From a checkpoint of a small transformer trained on Wikipedia.
Training: a variant of Muon for these matrices, 485M tokens, 7407 steps.
MLP neurons of a small language model. Each row is named by its layer, matrix (down: output weights) and neuron, and shows model dimensions 96-191. Each number is 128 + 32 x the weight over its row's rms, rounded and kept within 0 to 255. Numbers have three digits each. A neuron's up and down rows have the sign that makes its largest values positive.
A block is one neuron, or neurons of one layer that tend to fire together. After each block is what it responds to, as a language model described it from the Wikipedia text at the highest values.

L5.down34:128126063136197135102118172088149138132166083071108098138196134149141080126156142154122119113103114111109130154181161126164126129129162088128077123167143169136205110138141100151143176167093112164136095136132116155114133149098137185107157105101132146097159113080165156115099110142110163175
L5.down364:095072155106107173139080119154108102143121134099089091105118081083161134096122129165082114163161135157133163124059136194087154089139159122126165116118154138154047074151130124122158147195163195096066113126119148126135128193144138092139125100112154129112142114141157138141156068153120110182
L5.down367:150159083133048100107107121104128093112152152134137130129157094147138124179117155109147163171168107136122125082164107162161113134141065123130134144082087153173144093104163063095115118115141162118097133074136117145152148111087091088151158122142170084169155108093009152098089108170159172178
L5.down440:119108140151113125097108146134096123147078129162081145128104129087187176174151098197151133152188114152185086145143143113148159192152186160157153160127154122096160128166086099103123056107151157122135110089161119118128105117117057168154108108160084164134067127161070049106061121154127156064
L5.down448:150189194121103110105115171140158177125109105155155124143185100147130075145238148065193080081101136187155154139137170143108125083110112151123133129173114173142187098140105068146115134117142050110133101133173138126106163137134130153093177184133132138099125137149114190132109156109107136110
L5.down528:142184139164148147168152153170130164131181075135156099100113172145112186167158139121122146094105150130183158136131151121143143131105090099115132155122154099112100086219102094101147130137153122080120167149117142099147089093158113196147158145180101124106120222183097147110138153096093127149
L5.down540:112128097101130143101091167148074153101194098148121125215149172136091150119121141118136123177163148137160140083064121125131079129085160140103176131126125101137106113105136102132122165072116124147073115148128091144112107089075108154126167150122152159157116161087087186131119146151141098091
L5.down662:131155033139184119145135092132172094088159116168124195110143188123108144146159117116171126078155128129121125169131153161152124164142125076125137157078139148088145134149124116143102136144112102111189210114122110135073129123150147147176129112125154131159136138104109117145099211092153176162
Responds to: Clause-opening determiners and adjective endings. Determiners opening a new clause after a comma or sentence start, such as no, a, A ("However, no other"), plus word-final adjective pieces like so-le, unsuccess-ful, Olymp-ics.

L2.down23:122103147084131156096116105123101100143141128137177058079102103135125110136112108107079168148209142136169167155110115132102155098130162167080078162134131133152136142140128161119122121123168076102112085151155135036098184138051108161130106179121175151136104086031129159188104135127153132160
L2.down134:149135142091077096103122126147145088156169147163084142153124176132119157130113091102167083185094127145125121149084101062051147107101172144149112120080145110148055188122112126139069154158108197098170147155147093085148077101173089159155116149149104089151065137127150187154113137084129123134
L2.down553:124162111087128137094114108098053130129116163139191126166074107118129113135129076115174063128151148171154170147125128162087087096113093115166125137153112115141067219148130185098113195097090107099175098145130100089103127049114119163111050174150094107078102124101132156144185169149147156120
L2.down619:058122093098159044067157094137120119141104136159142141183169112130064112097127146077134127166091127126152118132105143151131087123118148142120131143067118093121117094079203114144145151152062153166181172111172122110152145091083114173120109162089148143120161098127138111117140050125137119144
Responds to: Mid-word place-name pieces. Interior or final word pieces completing multi-token proper names, mostly countries and cities (Ser-b-ia, Bosn-ia, Mosc-ow, Ukra-ine), plus some surnames and common words.

L2.down362:111129137078108095119124051196128110150056150102141095129160165125198141203097119051181123128147109066110145176132090079095175144105136147132090089138153144133129116112180144117085151145172115085091083047109177139150129189103099137111146140095144103123106143133094141076139147128162099079
L2.down480:133195200081175099114106083193142177079089133126140066119183153124159169143096084086157128086063128160120205124146101138099156151137062126148140105131115190108123142115162110115196100085071178127108112117138137087103151127121073144119123132126150087120138139140118067141150182165088163086
L2.down686:135173114085118081077120099072117094187104126155105147134089140098103108154116063081126101087133083100184115153125137156107072167141143119100128116088112126109096103122105123119155117152139132171155135110130140165113205110146126160133159125103101215093129137111109121135089181105131137148
L2.down728:154096104158166117120138114124159130133156172164048127091139164108120162145180081112125093150096114168162113119166116195096097129147159114107142137122120162150123114151104113054178149152098158102131152065090184091085123159108109165144083099131090073064132117112109120128113133101166139086
Responds to: Clause-linking conjunctions. Conjunctions and connective adverbs that open a second clause after a comma, such as while, and, but, also, then, although.

L5.down208:148036142094113187091127069159165181114158139134135177143176099129131093117140130081049104142127120155140084176137129172082118174134163165198176129135136145101136097189148140174169107101069136110118113121104077109130169115104064156118103115076093169156113106130121183120098167130107107096
L5.down211:102115191121160147186153094190100162153105137111137124086155093174043126115170108103105154103132088128113082138122122118127204153109067146148172079107117163126097142119172126123128221119149178051148057107101140120122157162122123162139135181133162144144102163073118138163128121144167080096
L5.down289:080087085146082085107098116162158123114125123157202094170153112135115144140138117082187141129166136164152149108158162152118110111173129128145103094070102180127102167107113152117071152072078129137160106099151084123130178118138094157122126198129148158071099082123160108159146191121170083099
L5.down298:123073105148071113106101098194084170156160099153145110149148179157173151166116132147186156082159119096101133128157139116080199157130165173159076106153143144177063101096140070110163107073122102113125162152162165151073162090129100102133161133170206132140176125112144138144103149100120140141
L5.down423:116100062171097104161149195140130137145110130133160148144106130185099141143129156093254100123159122087047141183134170160141123112069167109091198140135122144137107109121121104098155119158071133156123166145116184127090173148098143171184089165146127187132139130121120170117121114127152100088
L5.down424:143140133139140123132194100128156151121141127092101154054147174137124143178129076124173110117132187114122151091107124098124176085164040178154034153159138129104153148092138107109148171070116184057197146149189152092110156124149141121105084111107133161189124105203086141110096113101122175043
L5.down441:136140104105144128116154114097184099191156150142163115176162091139137130212090112139111086143127147109178103140063109120109089135108102142146120191153123121102131137111076086105149125173100147178137127092125104160150144136105090184065115109223140138071112132112113097092113152047173109126
L5.down766:102119129113112159142217108168136172137149151120128134107150068138101175065118165139127112082088154110104141135197153158129116075064115107093155123072183057130091083137182120154107111146086101146137051145108105145126084140126205140087190105061134086116149134144152132154193155151132059154
Responds to: Words preceding "as". Mainly "such" before "as" in example lists ("designers such as", "programs such as"), plus "well", "known", "served"; weaker: mid-word pieces like por, ers.

L5.down138:126213156127156193110129111119170046196147088201135118107080162121096117110166125116107146125147186075125136103130172122137170112122121082138082125146140152140168125102140198119092095130096093135173180120107212157113071152135138119130079134155149125169126137178137120121169150182168115167
L5.down193:113117076167144125104116138171189141113124109146138133172086100128155104103099106111130164108138184125148153136084162167081162125127075049125088162140121076066096099096139170119153168125099121138157144102076161121146144103160193143135122158116153176132140172089176175060103172135098189122
L5.down221:146096091084154140042149114112091082137094137153132141150134120103141124142189133093142125128093121146104056108178169168150134125113121135221128121091106211128121110170166162131160139146140173121127124078143114130169113171202149116119149063120102133125130210131092127128083137136104084150
L5.down325:131117124103122123142102123153169187140119116112151135135134118098103106135103157181101178148100160103148147063094099149093161150176133114092092100127156120102150114099146099138108117141103090070131112174138076149156148159097138161089103104108127106098113106128146123092136098135139115161
L5.down377:049162058143119104126160170142081102111123053141106158101116114175143168184139077140108141126157128125093079081119152176128087114124094128088170128204155049102151119140106166131115178095129126072182142132159117103125135076079107164084141158097140146121128206127095146142153116169116129161
L5.down384:094110068134183145122170116130185158173151145141193190121123096098120128162093103102169103136146150151102129134151123223110098120147145151113126158128142107102156168106163166088099124093077104117138085123144102135062173139057173151163100151183093126112118155130125111157102166152197069090
L5.down523:109167128152157168089143046131157161118083176079130106135095106112095107203102154123129125168158148142111104080101101126157098121132132187146131119170127069111173157139087129115120123070131119203164118085170117113131195138099179156109144117101136173103170135099107120124135159101086105058
L5.down673:135101039151139107138106109126186063122110154111159199108124040197147126106127144098102184031112190145170149173145119205113136186138127072096156171114145120142090140123084101154119108104166164122169130171138156120102155106172188145137139067116139168119089070109206104117105160143114136115
Responds to: Passive auxiliary "be". Forms of be (was, been, being, be) that introduce a passive participle in biographies and histories, e.g. "was appointed", "after being hit", "had been sent"; also rarely adverb endings like "subsequently selected".

L6.down282:095113072115065100102105154131162162156127083156154173123164095069118118170110133100174110151137091175140134141163131119063120141214093152161139151126128119087144115100138107087102161075166134034124113112121163119148148032081136115140094179134150211168081148154088164120081150116141095120
L6.down587:086084113086091185153138109145156123169125158118130129150116129132119139139147146092105124073133122183101126166130147119153084083138032194098131138091158112118101070144108100098139098103122083081112157128142191131119107042062117130161121105170103109146156115125175146077131136089175111062
Responds to: Noun completing a phrase. Fires on the last token of a noun, often after a number or article, such as years, goals, reviews, run, just before a preposition or punctuation.

L6.down346:128219046103155097187125148134112114152105128157095140109093116111144145132152173098150089196194103095104107093095094159140093141133086116080128132144111098186133106103129129131130126155055119076077128091122159115094151119110184156162099152123108070151164152080086145115116063089143153145
L6.down638:096070055125116115118151133131115134099088112089098129162113145112155136127134172131139098086096133109131171058069137099184136102142121119135150026111138158074085146143108160075162073146136119104121136124127132107151114120175120125146149099087149129099061151094150107089112119160160157178
Responds to: Article before noun phrase. The article a (sometimes the) opening a noun phrase after a verb or preposition, as in organized a raid, underwent a renovation; also colons in infobox fields.

L5.down42:111126163134137176155102137136139113129055141120090181087121138121108138117133160077165118139100073155133123168108157156164164152091150114127113102108111090162166048123120120119097167111079188118116118138129169128130162144066197114150123097146097163136077104151106122155194131131110116143
L5.down74:090119077187128057157101119130148093096090157128122109093147172152177129152129096129167150156166068101182106088126158164132153132111110062127113147147127142236187089138114138103085142112126106112153041133084073146102146095155146102102171125107095140086156094055126133143154104132077140153
L5.down184:107153111061099132171089129127156143128161100070157130125153145163123132096178160123139162145131131125132157091163173095109145102142171132142061095118111180101128145132125116102088142101157131087142102107151120140079212082121083096079138067124098092105160129129107054113109140095136042094
L5.down186:101123097105101046148109153147123134102056097097123079152113124131123209111093073128093087152181136167112184198163123133116126179153137108193172114105126115111121108103118125204156191129090122115137143160124133112079165104170140090128084127080140166171099144122138114177163171081089133113
L5.down380:111142075081180144132139080107164158090073108087138110084084114137130174087175126148150126104109178137131182167118070138084144131127095221129121196141154145131111139091144172142106160166115149108055120164184147090174178123061145124144082108096070170101155134105151125136109165148135102154
L5.down445:063135136092164195151084081104147078138144118159117123067085100122128142118160109141131084139120131132184153170166110080143151120156145207160116114108181138146165111109153099099149109122096111101185083084069133120120146143144071155119108137138116192146092096167174161057129158128112125153
L5.down676:116109147112118103193159116102181154104098146153129101102124090179107147133099114157169153119106122123094126185136105141086136134113094178143107125072164090161092102138097142130123134079058160090138051148192111102159150201135137123067103179154118150112099092159158116071139168159143160127
L5.down744:131117204155185120099079124143135123127080122094061102192095160171082125084153086176130164150187213101179121201113114137123132117104127172085110146072113148104146112179084107138132123126127089094148077169138129116127166106141132160135161113119081131164155072136165088160140099189082169132
Responds to: Locative "in" after definitions. Mostly "in" right after the head noun of an opening "X is a ..." definition, e.g. "snake in the family", "ridge in the", "manor house in"; weaker on commas, colons, word pieces.

L6.down521:121065154100186087172112171096118147103145165165132086150205082150169133122110182178104128143051101114171133051065156160150095095101150171137135151118102119155162108183140099113190121084139139126153104089090112120094070124138138130096127164092147103116197103056095122125113106168137125162
L6.down644:105065189141070114109145069194061172109154165174121154142122097123195161062100126076100184170131138116162125127177154105147136161141095101145175127135134146109128139127129110144184113071112143129099183067121125168117103176135163146087140111102082139198146142146106136134142162136131088131
Responds to: Known/such before "as". Words that set up a following "as", such as "known" in "also known as", "such" in "such as", and "well" in "as well as"; weaker on scattered mid-word pieces.

L6.down493:116093128141160156097118112104153117106095167181116082136098143061183055178094143111097162126070146094144173097070106128159148133130118102097102142157109058103160146118085145155106158082178222153155153073152107159159170105131108085115130092189155186130091149117138130087095091172103147144
L6.down582:119158151119142115131138100130132097119122084194130116220130114160172161136086139115167092156121163099134149125091079109121148112137062155124154127108067177141142128102131174193109130101100152097156146106163169123144138102140148105161107152101177157135152175114168120115103176124090134166
Responds to: Copula after biographical subject. Forms of "be" (was, were, been) and "as" right after a person or entity subject in biographies, e.g. "Foster was appointed", "served as".

L6.down24:142130134130152167126175120162127127161139143134102132151083164163157134073097123079062199155160117105118156145117120132187069129133135057133113080135119078112090116102197091151132175153171150129111106098098165122107108143139086130117111138112099061142125093148135106117141138122087086114
L6.down543:158206024124105085181080137157145114123121117112135129070122156112179142125117160103137134098054105096149144139167130144163139127173160142110154174086097101125150167146138191150101133178131132141084082137167189120194104124154089104150129090146110147162134128126123099116118201158096070135
Responds to: Main verb after subject. Fires on the main verb or its first piece right after a subject, "to", "not" or an auxiliary, mostly in plot or biography narration: learn(s), died, f-alls, occur.

L2.down443:156121205143140175126120034120156067159106147109095117160131098136124106124088164105160125154127144145154111200142144134064097137091157172157144121114102136100194130128137064080144174095122108169147113103109176122140182088123163140130210138103177171103166108150111143079178130140109167116
L2.down562:101122110163129175133099118180183119162147064131124098123171073122140153114127059145140136095154128097075077121184102162141071113166121160137113153139134128160157147098191151137172154128130203156164085055138126126128133111175084167149143151137109137088152161086096108120117149175112055087
L2.down662:117161069147145095120150112135143129183109128148165123151156104117166158138104128100151127147114103092138110110126136186133071132115078089136137136116136125115103172149114060119132186142092087081160118152159099114113215171163178134152087129174135162094156109145163097149134126123171128118
L2.down688:089108052140106162147147127165161135063113071089128116154084048141172127120099130120148171143103106113124118118153121138129080135111106156210111144133125135151162163146148105128109166110117184113118037057180141171115168106089149099115161126117168156163087108094136122135113169121095040157
Responds to: Forms of "be". Forms of be (was, is, be, being, are) and adverbs after them such as later or subsequently, mostly introducing passives like was appointed, was released, can be executed.

L5.down68:127146130071115170109168134137148137161135127107162087109176086175155099165109089078131136138097134145174141103180097155123111133131108099122135128122097116158132113116162166125101173124113101099132111096172113175110105065163216130148175126160086135099185171131125103102160074189153069166
L5.down83:108146086117106096072092097129121122105155107131178104155083181106082117146075152102175164138060132162193083166151137102107148139107101136172091178154149092144167097086148052124128051141074093128139107128119114119122175084127117159180068121110081120161101112115158172079147105134121094131
L5.down225:153124042108159146101157112165112149116094077110097107115149123104136122128124097118120181089146094131122119120097152149119154174173123107119183101160082146150102162148112150102113075104164139101074072078144119177117107112130110114088189111141153138160130146146179118138092181116125043073
L5.down267:130138130147085032131167135149088163111135101188123071102174127099157127152139132071122124106090118173140137105116060141126209103143117113127115168196108090097108190133135153161157103132118118143146168137135094140112108137165167072144135180163089127076122148123190120169134139162132124122
L5.down328:119111081151073135089089115124159077122130075134067183143189124157104121103139129135165168152069094162082138138139142196169066086117079112143156168102173108151108118151115113135144150060108120139114056082093117145085130092132141122120065145153090095151102114172135066114112183102137149140
L5.down374:100117101069157131187185164149127136145206111171125038158159110159149155089117131119126146133140106057131133097122030114083109127120094044150158091126106114151099161121077113101131170145189198123108168158098137115140121140101127150091133123086144198098112132127158086088105105105130124106
L5.down428:154137157131148207105149186141131113153075091115116148139174084085104107139069093117167122154128163125165121133166097096079117133156094108117111115121113188078102116078173142094122128100117070134121139118167103199027067126186144124143134174080156130094114112064197155152178123110098144064
L5.down585:150180099138131130122147096157118092053127127132107104125126122138108131118130176162098080160112142092124097165082108155153094124167106092116092120219100076150121150085129158147119090151086127149129102145115172156089091051149160152115139143091171159134127146099092150117117094163101144158
Responds to: Biographical predicate verbs. Main verbs right after a person or organization subject in Wikipedia biographies and narratives, often the final piece or particle, as in grew up, earning, educated.

L2.down29:070082138103133177075102086139109116115114136181160125110118157106130108151144121129126079096064164153076122165139134126140163157092106128174101187096122128101081159135132129106141117094160141095111149105163163087166163077100143102205074073154154167102071104076099133150190139159148055107
L2.down190:118132146126140122084054080094095104143128134161125055084136122083196137085125129165119081104112081200072107131119160111089135098105192187110204132120125084154120189123106085101138135207153106111129112120075135126145107114159167151141105136142191111142088113131046111121137148123140131129
L2.down492:148137171133117113117161065104099073066143096164101126143141117139103146146080134066088087106102109180134175086146099101190152182128197139113181093146129122043165158131086115121111169150130145155090096171105145126117083117147130180080139121092100108148121091123111082164114175124165151155
L2.down756:112155073143146141101090107110122095108094183082137097121163104136091150115123101060098173123128100076065091151062218081125074125126131114111137092159095219099151172114147128148050153147205067103095157088125103134172148176073176131099117141126125178122077108089135177110149090118155150103
Responds to: Year final digits. Final digit of four-digit years split after a three-digit prefix, as in 198|8, 200|9, 202|6, plus middle pieces like "arg" in charges.

L6.down505:068186107130135138116119163112108120114157119137148129115107146124117163083063160160188092143137110108142157178109146078153068137178161166174132116168158148145098133159166178159164132199113148135111127144160129104124141131169143089067085122060159168089115107119173084146118112126134130184
L6.down717:147135146176097119132074197136163131128166115093108156123149135092148154122129126095124068147141129163179108152118087149137138097172170123127178064144149135111217083131128140067162043119066135149143087129178141186104089128150173094166101147139154108120168138153096131104169117140147090130
Responds to: City–region separator comma. The comma between a city and its state or country, as in Phoenix, Arizona or Knoxville, TN, and sometimes "and" joining nouns.

L5.down0:079137000120133127080117096100135156138103162155127141137066088100128146124124097075150097141142143144116126153111086134129160170181117138143151150132113163144132140114144153091135173060137166145139136108162104101120170050151154160091088149089139152162124154138087114151130130151162075141
L5.down45:176138125129147110224098152084122097147117183192103191108109184141146155110148106124091136116142063138121077139158128109145148117125153150087178102070129143123134082148197124109120162117111183076160104144115124101140156153116151137123151126139108079174112142133105141102162142074166093146
L5.down100:075120046146168135137178115153151186147150103060106096131196061128065173061119156145105128128110129120108105123093137146186170186196124109128141103160126112123131089134201134141100128074153117075155068118123098143118105148089124097180099146153112139128147080116132107119133177122134080143
L5.down254:150119051145109105078150137084161146056113164113152070123171092094184161156153168170151092140150173117098173112146176171187152155105167108157153131160141137164103141100162157116111160101132143125113142128097110094192107171138084121096107104108152142119105127110089129084117156118163178134
L5.down322:131123101107148122131103113157176091186182158163070125075137106145159144084135115147121111165141129087178135096100115136139142128076111113122088110073116122200169070120137192097152178143140140095143064146176169116110091111115170114076127146104159104134129179093142141086132103127124120126
L5.down361:144088127125107108136150123146141173130087159084137069169142153141164090124151079064160063111132132159141167154160142168116144050110159179137199113076149167120152141152057103076116101073087098162089069085111154129144171093205130163145092081149170100124153129110086133111159062098148122102
L5.down518:065071070181112156074119089109166106145139149146100178144085078096122157157138074133074112127175094119107117229092117082107126167129148152106183096153138107164154153129126138127113193116105135140162148131117157132118176097102116181094138115125137170139084081138126129142099104114130111091
L5.down554:108119162173127107139123065111205169110100144190149122125092164098151166075155144101160136152135073148056157142112101177127130130131148151081158140087151166184115141092111144150134113078153101135126163087113173073121161117073149096155124139059070134199142159127154134143128175119102104083
Responds to: Year-final digits and word endings. Final digits completing four-digit years (197|0, 200|7, 201|4) and final pieces of split nouns, especially conflict/event nouns (disagre|ement, disp|ute, inc|ident).

L5.down30:094167097112127168130154142109106086150154089149116110166069136140199149098168106146139147120092114121155110155072113175147123100124130078133108142146122095175067151128100120120096165083140121151135083156079093153092114147135119095113099113147078087157138129106122094095136136161075149187
L5.down163:059117106124143104118185076115136118063114127109095073099133126146159118146114156140118093158109138105136143127106107107113097143126139121151115102143131084153136098115120140153174152147147197138112125191157098080200135148127075159157171122140147165113168132118145095093183099122094106109
L5.down200:159145227086068100126094128119158112118135090147132096144123094134124156142105095089158127057131128143108164130134124116135145122165052176108197150088185202156209101116073142137136103097164113086087130123106114151096068169134079137052092157125208145141104142145148065153079140092151119100
L5.down265:135108103153156161132120100098130118183112067122079151122091117120165105120142121171096108122190125180082112135046095172101135121212185196153159092220166118133154100142069112183158174149140162130151153146069141120114127188141119156139145129103156146124144159130104124129127109146160161125
L5.down268:176095069131132123161119147127088151121134065089097118120119103168111121197166108095129157080164119043114069199109075104095145119156118134075124084186047097130155113162126169171151159134135090113086108174088152138067146076093087123136115165155160139138113158097134063176104120098141110140
L5.down363:129091034141126159114122096137090104101146132148129113172123182147125175117159168131132075184132149149100139122127108139118092041191185143100166154141161126122086108158099125122123119132126120078117211163104115134113129109160118120106110122158142117145169158129067084142084164160140171099
L5.down505:090195170173107085077184106116116157106129126105138123130179180126175166112121125143117103083184124116174132112162174145095170150142075104119130165147117107145191192132087157077193163137167130139097127158128114098132119128098107153148116131085103165154146162138146144077115082116107121124
L5.down697:167148098134178055131177126115073170129121089114167124103124128100111099123139114186128144087163066173081128170111176097118114112145123122102134125067120190162152093130086117173125082136087134136144161179082207125116089095084120109158142124171122107154180110151127130100158109197077137075
Responds to: Light verbs and with. Fires on light or general verbs such as do/doing, did, made, took, gave, bought, and on clause-linking "with" after a comma or noun, as in "finished their season with", "congested, with tents".

L2.down71:135078103155136139100089138122099136153125110158189102143118130143104097114101077137150179107125115129154164146126140173107084153127107114137114170097074124143153077092167118171095136167122157153098107133093107107144228152189152130138146178141150132090136140150134135095096100157189191101
L2.down291:193160088127134149176121094143127128141108152132126110163227137150176098135153045124148132157121117122112077090117079152158111143156132106104145163105090153099172109155119114147101176123155152085103086182178159145134178129122124116119096173123090163141116172119166137108142121153168089088
L2.down397:144146047106122126115109137140126119206103110113123100163157163130132121135127133065131122115121143152131147132104067134128160146106090137165128121128149144116151109135179126115151178155096163134135099057131102155216137132115142152142116117108115162129120160127176170121148113143149125155
L2.down471:132172095103132142139135169126154159143126148115083142180219132118124113151170067081160126095068111107148170175057085129134067104100081140152142117132132124153108136113074116128185183103082156076139104100147178173131101128116106185108138125150061177090165144124154173119124130140161131120
Responds to: Object-taking verb endings. Final piece of a transitive verb or fixed phrase just before its object, e.g. contains, reduces, support, received, due to, response to.

L6.down51:165166199162171153119102129153135088137166062178145168135150137114083094072148142144123088160037092092110161142070148091139116101076126147135122118124140129165078176128146104169127111111135198025113127082094097078095098112086129066156111161098117094100141063122139132143155134156122097153
L6.down311:091049157122119106140117199195139192137055114095099131133215113119085098180119159121137107120103129179165110108095151160170181149157145085135111140097136114059099177136102126154089164102068112141123137161114128060102130134103158121156160137112131115095151133126164106112106094160158112115
Responds to: Mid-word name fragments. Middle subword pieces inside multi-token proper names, mostly people and places in lists, tables and credits, e.g. Brook-ly-nn, K-end-all, K-ilm-arnock.

L2.down44:103079057106106081109087153097142107092090118112187105151123169138136115106148067099125110152134102137145121162052126130111182144110057103095110125095114205096118165154101069129148167116097139135146157116140113121130123089118205088136139117144121137131136118118161192163169086145104117094
L2.down400:109147159149187098142116110061129161134142155186109200082109153165142085143113131154097220140103127131092117094107125156134122119110069080173099132141108155127123159092099091137075151181100116127123118112178066175074129064096136111107136137137095109164091155124169211133066123174116169124
L2.down592:127101144077145109136115116129147099115121122121110141145176154141180141152168125115089123151089099136100122168051080150126152158139102134115109117142133158022170218096154134161150146106136144169120105100179148110127132108119164082205158174124114104085111104030150145141129107083140122169
L2.down700:138181096105116113090129086186153159114126114092126113182153072135136142221093111127129157101168094104088075122110118181112094138081084120134127136103124109092166129128152084135154124127066135138135153101112098215071130099111131127198162159123163146104182100104119116134108154080115124164
Responds to: Sentence-initial article "A". Fires on "A"/"a" (sometimes "The" or a capital letter) opening a new sentence, quote or name, e.g. "A number", "As a", "Aidan".

L2.down137:120085171151128083100126142060085069107191187131117122093138164078147128073157094120164113077142126141161150130142148150088085131189128149111125159125130184190136139125139117171131100104139145144176173101119101092116136154134203168119053154156092137102077192152111087122108174108133141149
L2.down380:173138120072096150112133126064169122072178149173111070143104142099157125131119137117174106142191104141170141172146137090127128116111115169036125127149091149178103102121155161072167056143144152105123128128165158088160174169125192042084088129094115138147106162139114137123171110117080128107
L2.down529:121159073122132125148126154173138147088160077102173164085160125134149159104108111094093079131133114112201155126156157123195108102116084067119171093144094121121075101120095142117159175058139171138141129155153118188112101116126236120139102135197113132115078142120072105061150141115156111127
L2.down691:075095133125083111176181152119194125137165139087163130166187078135194119121156092119129131084138125112098090179125086081141132135145169188120099159151119174136102146109132137089100101134141174151144108134115129130101176182100099148155121141083107122086135103153140116124128086107178113158
Responds to: Transitive verbs awaiting objects. Transitive verbs like make, made, named, called, gave, which expect an object or complement next; also mid-word fragments of split names/words (Ul-t-imately, W-at-ts).

L5.down54:093091220097104117142118085185129152122097119141108118129150137148123111149120165091115139173098151126155104094089095163101127063144156111147106115174204188113114103137103157131105159124136174149074092162128094135125085101098111204064129138125112104130133089080147163125132108132134144092
L5.down92:110113135175146224165152094113160046128122174138165118140134087135112115127165161121090142150114117187110136119167124107101138164140125070131149100094103134135183090100172176121131112157137121127145120092138174151121157107096127181166144185127125101175102116126073143131104131102156159075
L5.down123:146104025180148103097171106054095097146086190179133154147113133129113170127181159120162114121156148171134123147053117119136161099063143108154134145084126132083125150064121185121064143111157153146139148169133097114131112072161107171208109129175071102131140139117132106161131105093152094081
L5.down346:162130125093150098119094137108156139152231125170146140139160097067126085153101091125136066168157140161129180092128122171116109139072110108141175110081106105121088102141051132119122084082120126132203157110100160116166105098146110132078084132190101112118115085145112112101163144147132105081
L5.down519:163136129137118128143078134099062099131123111113134089131153131197131164094089134140140164164133157188121160108123197162121109132175143132100152130049129146082199098174082122179101106080129147125093085119128103123056091129122084143061151125200171163125130156071190111097143100092097154119
L5.down520:108147044140117178104112062160131130140125179167101064089067131060100186141059144114112092140120129117113136116041104144137136122169140082087221114091124138134163105121128116116158164133154143121155173119144109117133182092174127222120121119130131125128062125172156084100161144175135174134
L5.down550:105121106153169150126079148102136152109180127103129135141203133140119099115063116126158108186056193148155118108154058128153166134154161141118121146112046117165092119107155105128136136085132044147070120159130135151118138144173148137145106136141113139131116127144091172187162163120122068185
L5.down588:137138107153112199106171128157137163095129156122121121103136119132125113179096220156174130126131156086207151156157218109169130189163166094149088104115123160128100169130154203120144153119162171158129136149167157088126167128123134138144117186126140120104075138095131089079084177085141088089
Responds to: Mid-word name fragments. Word-piece tokens inside proper names, often foreign surnames or place names in lists and tables, e.g. Cherny-k-h, Pazardzh-ik, Zubare-v.

L2.down24:090161153124142121095124120078121147143119102072133141129112171134144099112106060163140124141074146181092169140040114044125162079131102169161129166128127160142184118155177168143154152166189131122180140167122120210071110160087139109121129191095139184094130146138128161110119131164136163123
L2.down130:163063114108194096122090227094160168101119173127128182060112119092095045136065126145116106187094151130101141159118165099102066044136176170110128113124114159150088127112124139185098120116111136119140156134131135189157084117179117085076137139166106163175148104091132127167165215096128133142
L2.down752:166111100170107124145150109122057119101164099154086144104080112132122090110178099124111221161120111184156088126077123101115103110168152162144145139101098163090110106162165150089162129124155200155204127148148152109121152148189152149128135127136146095142105112120154170152146162192160157143
L2.down760:117098149132138132125069118143092153117109092118156064178179116111082154092138086109193118148143156180141102167065145148124161190091093166159130107124115061158112176101092138109193125102195125139182114116143097134094077114102101148112129171130116099117102147095152203121171141080144190137
Responds to: Preposition "on" / "On". Fires on the preposition "on", most strongly as sentence-initial "On" before a date in biographies (On 5 January 2024); also spatial on, off, along, onto.

L5.down24:197122077111142126148099160088108116180150174176098119103127161129119126120127143073117117150092154141181097109170052089143074104144154043067104169169135176141169106114123164148139162076129155143115143124089120102114171193144144164090082127094110135141106104133186109120092160082114120138
L5.down56:167112156087137090106154066113105112129164106141100155102143095156140140117144100131158127112108117117145119149124172149160092084136143150102146112073169147090177110145114030128154097124119144153184073160096162122088046119147110131158129171134173188146142158119094133126089086109107080078
L5.down362:148078094138159141132099115138153091146084128097144179085083152139125190095088154121132126116092124156097144151141197136115131117061174139136154194107102127110111104108114126190108083070167116119172133148124121113085154123073104151092152109173189129166028106118148121147146169127143106122
L5.down386:108126206157132080125139119127083115110099139099105195140089147145125099122176103127067167099154070102136143190128119166149170133152148117137105106048164123085115216108138150102119081121127112054105136065082097118150129188128102117218119093174096113144153114095150153155146124177128113140
L5.down556:095117132172109119091093116074144093123083148159168117109127134055111170093160138134098140115141144100155094092109126110165086080126091090088183109142190138106117103121129147136118122134136121079131107104119142093134159081088177093157103119116160221178104136188116211221141077102162075095
L5.down622:159101188147157126109174108094113124146069138111129169159151131060087147078162146062115166155122104073118155119165129141156164115144092146069068124135121076152102099122134146139176195076095175142135170104110107131128115038139165073069131135140112153107105082077147173185122146106126093140
L5.down738:149127040158140174145127181059129176128117115115170128145091146115131209135190133151155190164137146145206177098131104087164113114100076110158077106162095141161150168086085128176120118093080092144147136162122158106172164108115199141107143097083107115120155180159147091161127109168127166150
L5.down758:113168111136159174081132075133141129109080100105100166124157090099149128108118130098141144119121091081088059143182149155157128137140165138117126165186160116049149093139131194143122144154074089103119020160116162154144139172110047082131120149129140138166182146094151088083168087116157093136
Responds to: Coordinating conjunction in compounds. Coordinating conjunctions such as and, or, & joining two parallel nouns, adjectives or verbs, e.g. "Arts and Science", "academic and critical", "player and coach".